From a checkpoint of a small transformer trained on Wikipedia: 11 layers, rotary positions.
MLP neurons of a small language model. Each row is named by its layer, matrix (gate and up: input weights) and neuron, and shows model dimensions 341-511. Each number is 128 + 32 x the weight over its row's rms, rounded and kept within 0 to 255. Numbers have three digits each. A neuron's up and down rows have the sign that makes its largest values positive.
A block is one neuron, or neurons of one layer that tend to fire together. After each block is what it responds to, as a language model described it from the Wikipedia text at the highest values.

L8.gate794:132090139163079081151131124091125153114117163137117086167105102074217095132086112078119127088157149121210166120108139139118155082138162131115126121154180106146093158174086191101102120119147079215067131154125166149128178090135140108129090145123107100109140172094115113099121137117152178112153144098169124158128129119136125131155143137134182154149080111061162134029103059129097107098151122104081166156125125171199120190127109164072135155158095096152179111180094112181179153139110090089103097104074065123106111155125
L8.up794:097135077124121104123189141137127153130128116091108131130090101130093134158152112131109108123144125107170174158132134199112103129149087099156155172171102098126101131141136145128197140194158134180119153136109182100098118067116097115110154120075134134121072135091121174179077083081137126118154113113137089202185066129121099118115119164121061121128089101122133131076178148095175153154091125192112097076176199154105127120108111136100099164091131148100137133130141096115132200040042101133105122117108090183146134112136
L8.gate816:092143159159128189158085140122150124123106131123147114171049136182070154153112092097082129200116142102117164129117085141121102075152092133173144151098115114127156034087089141104078188090148095116099119138120111150082146139058083160141141142122167101162133085114063115151173155156198134138135092162138101144145112109092146136120082195111159113147149112155161159129136128111142117151175189124168122152077069102113170084121097118137121130154175077128102168121118096147126132151115112120143104143132132178074174106126
L8.up816:112138108077092121150086137078140066160115119138087115124164105122152140093146131167159138103163112100164152137074085188133151144185120108115130141122101099165152115086082118129104201082116195176159147185087106117179118112174140170096129159151117047117122103120166082127146084135060104138111125149132114159070139120128107169084144132115149141199107181132163130097206125153122174181115163037103093134061094130131115150115116145133112119145118095062118131101101121120176178156124076064109140154168138131098099129107
L8.gate1048:162096154149114174004072099141142176144117135152156090155081143144117129117140111194140142150135139086158169099112120057085138107109124151119074109069131105107082038098118118115185142099136185158083164111143114108136122128145151193164134142092143134172183204183123096140100119127144137067160169167099131073103174112135161131069165104118069135103127138084150159168118116170101123169122193106093145154120103171149118096150150135096114115219082110105196117129108125075135122082154180092197101100119132089182163081116
L8.up1048:123096112207119112106038059171164160097141146030156151157146156149187152153125134088153141088121095134147153138099103114084124030068088152126134146138198146147073139142119139176079154154109129141107110142108133172076089132166112170102124101130157115113060149182116154097142109159114099100167112148087114077093087097112173097095126132105173125107112132157101124178127159216161151172133179156099123093119187081103147162115102095159114136133120133096168164119155139183185156135111147135168121105119111118119142145161
L8.gate1056:203147111158167108107144146089157125098074160146168123122170086181159131066149131107144143122109142057147139130104142096155098074178150150160114155152137133127121066101128118128127168114124122112098137123095172116095165120150169108171109162131192111101155137159126131102159155109141135106177135168104134116133148097164085126170122098160107170182117148143131113152120120150159120184111175115038072115122138146132173059176079139117094158174113073165100147107062074096162085112137133087141094104157113123169112071117
L8.up1056:109110123147118108227150131120166145135164108112078147128056087102159099153185146137170043122117119166162120103136134073144173158121081136107118171083142109069170109159088150155134144121161113150156097147159135128093118087130148076068126171099111124114135112128146141116116104182183151119116148086164157144190178089161135142170104137092152122146120180176119160133124133100165143176140106105112125149160135107189096136136109159020104132133118169141106087163167153127137087123191177168131142131104095186123110137150
Responds to: Transfer/acquisition action verbs. Main verbs of acquiring, giving or taking something (took over, signed, seized, offered, assuming), right after their subject in narrative prose, typically followed by an object.

L2.gate25:137185033088109190117140126156143180146179109150123125162117103167161119123130115149142071156115175117154176115090134139123117124164081156113123181151108110077140098127180122115136148129126111235114114159155110074121075156107158166189157101124047157122048142132132074131146149110100159113144221122084153116131122089198158052168165137140091154132143166097131100110112162151164166092128160079133080115203117103120142095181094142102110113108139141165189138055115095134095129074148203116068152110165158103166151127115
L2.up25:101208159072155115087110195163144187195116126119148145137113062150096145161091115065086046146137160143107085122092144099096105116151114068139183142150111085069096091071110134118078111111118125118140085111164150124134135072102118123113087118114153128118187122118092114149137151097048100163118159121123212072125160119133144055130146107161085133125170127111143143178111094182152152117077132095095079161136122115145197084109158128107158151132121231105121178171118104120048199140131150127072137165128142129141122101160
L2.gate56:138113163099138133163148157062170083144147115191076099158090159124072122105181105112097072099130132121175157190171127133087143058147084118152143146110097146169089094113142103157163137138129131133148122127120162086202150133125098090135139121076120120096171170102145166138141075094158068150060065122092137160086085103152084140201125100160163123148155096140111143096066105148149062132125125144197193128066175123120109117154132133187147069035141167104149123162144168119087194097096109112141123124109121111145106093098
L2.up56:125112180126152145115135088092132108081153126141125115111188069038078126149118163128184099107124149118142131103066134089102128153167130134096118161176098085104106116096113127162174147093109190118079113161188130123138130132194158160126113213101136150150122112098146168087086132136102106172146139062080092208102155067165098149109073115118109121114109083162119142079103093169135147108162159162161132143062118105095153105145108080113196182215122141141128200141144126169164145125139113105050129133208105114131122178122
L2.gate129:058104125124164111123126152110128119095115122136121125145131080127081072143132102155122149123159138130108130125097082154138170149100138093134145112156097180117181080143124133109118122167150155175086120136155130118185125159100172135123104079083078080130102145156128156125079106159099103126158143097122185193150102103178118094105150143184050136140141126142136102110131114144127141102106147116133101134070156095148161157161109086172063144139074159081129126159105161148150143191080105082073158098089099178163078117159
L2.up129:093095106099166176155084168123107111109143086100124075115141152088118147126106082178205083195133153095095083145083071163160115063126183086170099090137089125123203129065138080188110138163161146108091099130153117156154144137085108094134153084153104131098143147164147115123092111117061127145120125139174170121138086028138137144064165145167058191118141179121146096120111099085153144130146138151110119151128086178158160096144128102216112153170060119128173181132168127140165153142101045097143097117112091191127113162120
L2.gate152:110115154134144165065127208141089133084102106171175099185131080110072158080119145087131053144112101117171162155126150147139104172136119076145129097135119084117119137130126146121142094113141103114128111130182139115077134084141092078180164137146113080165135135138138135115082127105093108140145224141169127129106079070149085091158100108088129133104166098140115124121096130135153155122148091081160127073178155117151150150160123165158098085138103112133137172128127123114097122143108085151048155116155102169142169130117
L2.up152:124143133157167148143156130079106129104107139142100118137122106130090148134084109033135136151112107192136144100141136172149131140136113100128101080145132084093179121094097101140137107094100168149097077068145097121100112140087108136105147117151122108193147121135079198116101136150141107119127199123105108118132117123231083141059104089139169130124123094123125096155112135124133154148163127160167146102057100090096134165139206216148135129113149158134129152126125153086063121214112150112135126111125131129106120149137
L2.gate275:085043128132103133115087109132114159157143157057121140149109080123121061127125099055163162144186118178126103167149082138136123087143169117095111155085160123118168116115165172066155157140162078153142147103123112122128188075075173092107090119110100125100102158123119113132150161110161156163135140132128112115110135100144129093119118131075136166158118155114076089166154080103191125096084154110238129164060136182143092151143120153076109096102144221154171109104139126183119128140069138119065115085129067126120085120101
L2.up275:109111168141169196116177134146118131159186187078099061154157083144101108168074142080143190178152141161116121089140113116141101075141207156150127118121125129128127096137106175073107174115125100169144131158110159112162134090132122123116113174144095116134127128146131065158120151090157126117173108116127082158124086113116123079123094110143126128105059144142115117191080076109182157146140111043192110146149074143152087165143109123078152095135163156119205141130136117152122124124095181142126134062102094117125103123094
L2.gate563:110105169111151078115154078158167150077118153117119148122122077096129112134063112119107171146188161147113126122116145088101111152103158054127093111176152104079109117115172160160144137098146106123067114154138154120122112126060193101160115130155094064030153095134095098115132147152034135129112117125142151137143134115118159113144155135117062144137140085090123103185064159100143091093169135177165160130128210129152157167088129104218159100156088168115143120109106122204183127104111104100179115127118089143132195143160
L2.up563:094084161117136112080123144134110161152156124155126166183183197191086170167092114158154112183141156088096059175169133163121094153174119059114141192137152124091157106111128122176165131127120148127114048112142116117152185088152123131209134127120129069163131177139140140142124134149142096140137118066118116139177140124074075102126096104133153137192082097145150130084085124117107129109141120161119151133154063142108178147119153132154101130131107110118070112171133095143175151120103121135207116154109145113134099083158
L2.gate685:154134159180221169109152093198153128134103171114126121129115120118184135087081119128141098117125142129076118126130100121104086096171137124174108151150148114120167098137121079121154131180112143067106109121068114100142093139112142131089132123116079079101209150159069093106110133104149119120117175114095132123105155081069100106119097148149097176111118105119143153134098095150138092120119115105084142119123160118090132161102116141139104085168105143081062147189148089150157128108098129097168097023177056150201136162071
L2.up685:131164131176123117113129068217149087114104080108127090132143100104134151229132139130132110118142137141128150100153110136089195107121163113124097155110167130090075175153145044189101134134141095153127155114122106058165121146126177141138159119176098145103147148098129081161192159112105108158099164138131142119134169110139170142142151101080161144122137062104134154149090129143169144141176099120094098163105127116142156162101116138124121099157124116088073147094161052168119125135099127137163110091176116158124136107086
L2.gate1081:156152170147146112166144082154136147117071102130105123133154054131127144137116108126131126162112132108103107192147129119105098092151104123077143070177094187131107129173155147135112161049096067120159083129120137179150176132096096144112147097125171083115171090085092165127113137094084126083121152068185153146106084136134119051120173093122107156135156104151153145162134115157103131116091108106206093164073152164126153142094138115167159120141137119102093060179145136117127172121143118143058154156132150135173141103101
L2.up1081:121095077103185147136081138162127135132161183137126109148125148144141067111141120146124134130135122066141123147095067100133132122119185128189135134121181110135100114144161061144157077082142112122123127108153074121144105151114058134147151156097109106146108117115142100135073175128118184144104118145146057090141166114164093156121135148198101166087181079147128155129116058165143087154116146090060127125159114121142185096135185125167144132175145149134149145177140143192129094175157089128153081138070098192137109148126
Responds to: Word-initial consonant fragments. Consonant-only first pieces of rare words, names and acronyms, such as CC, RC, Sn, Sk, Th, Sl, Q, Gw, in lists and proper names.

L5.gate711:148184106132089099205161092153131091116117091111122098173155164119066059097159145087152141196158165085154172133115117079170101068115120150080130085159144125136122152163096111095106211140115143094131142087156101079148120091122096134151132154118172151122063100150151162132168168136145105154171150185064067087152082187121135172078088142093095119108120110087116111155121125142080146147153123052141077120121076151182169144115102080092067118169099111191113142085205076097088145222146127151153156121110110207111093105069
L5.up711:094132110132192130129161192122092127160099176116124110106027153143136147153121132097084163096102175130124197148140080155145131125097127148104112104107119116112129134123158087139132173130134143089129170136083181079154067187122126099118123105080128100154141135119107155148157108098080138141125116135146143074130089190080132128188150115082106159125120156157115144168126135127125105181131131136115160082107127143148178080160136111089124125165104091137127118101111177123144106163120146077097134132151062141119111052125
L5.gate741:139110070147142141172151123148090124138130133090181108134053090069112092154111121106125145162123114157051199104111134122106151126133142087081132088090085100146123085140126119065152096141158111142135129160111151129121121142112155081136141111110122145162117101145096131139082150114151106163146165116119177109073059163123112100129084170154108211116047135081136154156129149142124130163123131122089111159080100149088186113171064147103140064133135034109103164113178130130125083127161155124121206129116079198140157153094
L5.up741:177120096105118078161089182094125119171114084038137168071124095204109119146121088080155126171125100097116137136127084088147089134177154174087105132115060134114117156135118153091126125179144158127135156115104100108200141214139056074180164178107157093150123217161113143119114111124104120157149157173110095134176154196214145068132146164124108096148146122117105117114043158178134146192116146121083136124151122100200124082102107180210100171129180105105144136080157089140088131158154171128041157134125113133114163117141
Responds to: Section and paragraph breaks. Line breaks right after wiki section headings (==Personal life==, ===Arsenal===) or sentence ends in biographies, where a new sentence begins.

L8.gate537:109085108148110192165092090116202129165182157129122149126152143144102134055116061087081180105094192106123106128122222094138132094087158103111152184137087126112217113117099116145163084178117123174124111082165123106104165111163201131133109153145122135082063148130100106075141094152168147119142090127150187085187125118119135089123116175119103150101130129133124127155149145158127109139132017159144136117080152180066167081096141140099103086113148109114067111244119056145141147103115104094158173130139094175160144078088
L8.up537:189152148148145142105153102082093161146149155184120179197140170138117103074158137099158126143123089158130133083126130098063146117137145151091150140144102152112159190084123203131076117180084155189096113171165108056169154112156187069137139151164131118149243138138023158122146105100140097133108132117148130119137187122136091078088121163164122160096098083170188131130112144133106112160131111185102119117055159200147150135148099098128097084113128165130108135104174103115109140120124099125100126136068153095162128125172
L8.gate540:117137166080127149145084144150121102168130126093071119125142144128062085141116155154096201167162137146140155063159179134130156168109185158169178100085126107124167085147111104152128096111133153121099110117140104048149102122167130123159123128089076140170152142105093116098150126136130083064154096166207159125168143134170128148182094184137150110153175118135122105129080091163141122140163094174088164090117170146121220071095156093069143157105131125096099093113142108128089085114120151071156160093106078149129081129133
L8.up540:163121162110190097136077110126118135195095179173112030113187134159116126149116110101093137149145171061070135100168145139114114153098116160180144182130156118078172117156159090190147130154162105176103127110189086091140155143142163115106136078083131128197129178128132109147141151138129177077221087102135036150121084035171136098102154173126054155134172152128115102137085087109101158130087119154130185136104141130101114148163159138076145009122118153162086137157098093131078142159119127119107070172086171132163055112146
L8.gate836:097130130167124154149118150154172116144129153176145129135144110066194140089065121169044195123155088123173158083102056119169125174113048115131084170173160114157157148140117119181191122122105135143109107171164114133159125143103086097136117097133161142137082055138093122157117115128145100108182119095130080146122168092136143094144069159133170147157092104116205122151085123159140092100178142087097119156138138147159060160178166190137155134114099146088095154080159152142147103063132068172065134140137042116155133115132
L8.up836:083024121195099143151137147110181078090112172128134144097166107127157109083130084165139123149150044190152137081139094099123143158159098122183127198169197124103108073121120136068132127146189112098128079111118152085117101115226141074167129108160103103196194135201110124125127147115170144089114109100126085167151120125148138097091089105124118136145131153159130114117088147066117185125173085181114138116126108057140077132141060135114117164138081102073096135159114026121090148129097134183119125100144125161120157106091
L8.gate898:091113088065130102154123151114168101155155176119090126134173108112128119148083144140082169123129072092162188150191088074101138126129122141073108107181199142099139120157162064123192143128149129172072149094092095093163157161153088180145097170127110144088120129134147167110104097084089121136139106145102062134128166115170125134166095116124154120163090167149127163118140173194135117075121135093084096102122114151101147109101161131125103104102130103046093118117098135091124140049100160087176131044152084136183079112143
L8.up898:069148091119136175119064102133191134200082084155120087116109103107136088222155131120128137095176152097146155124100147075104141153124075172036155146181087130157132128148122064110102111090155132148025133164112111145181099168112102089087143144084098080044130136109106148130176127115195140096133107177151161094102181096132114161126115169121122143142164101128106121123127162148121145142160099200061142193073094132118126110121082062080151096148128125098125093131071103155099130094142166145149147040086116162178105143123
Responds to: Mid-acronym letter pieces. Capital-letter or short word-piece tokens inside acronyms, codes and all-caps names, e.g. FESPACO, FENCOMIN, FIPRESCI, GCOT, often within parentheses.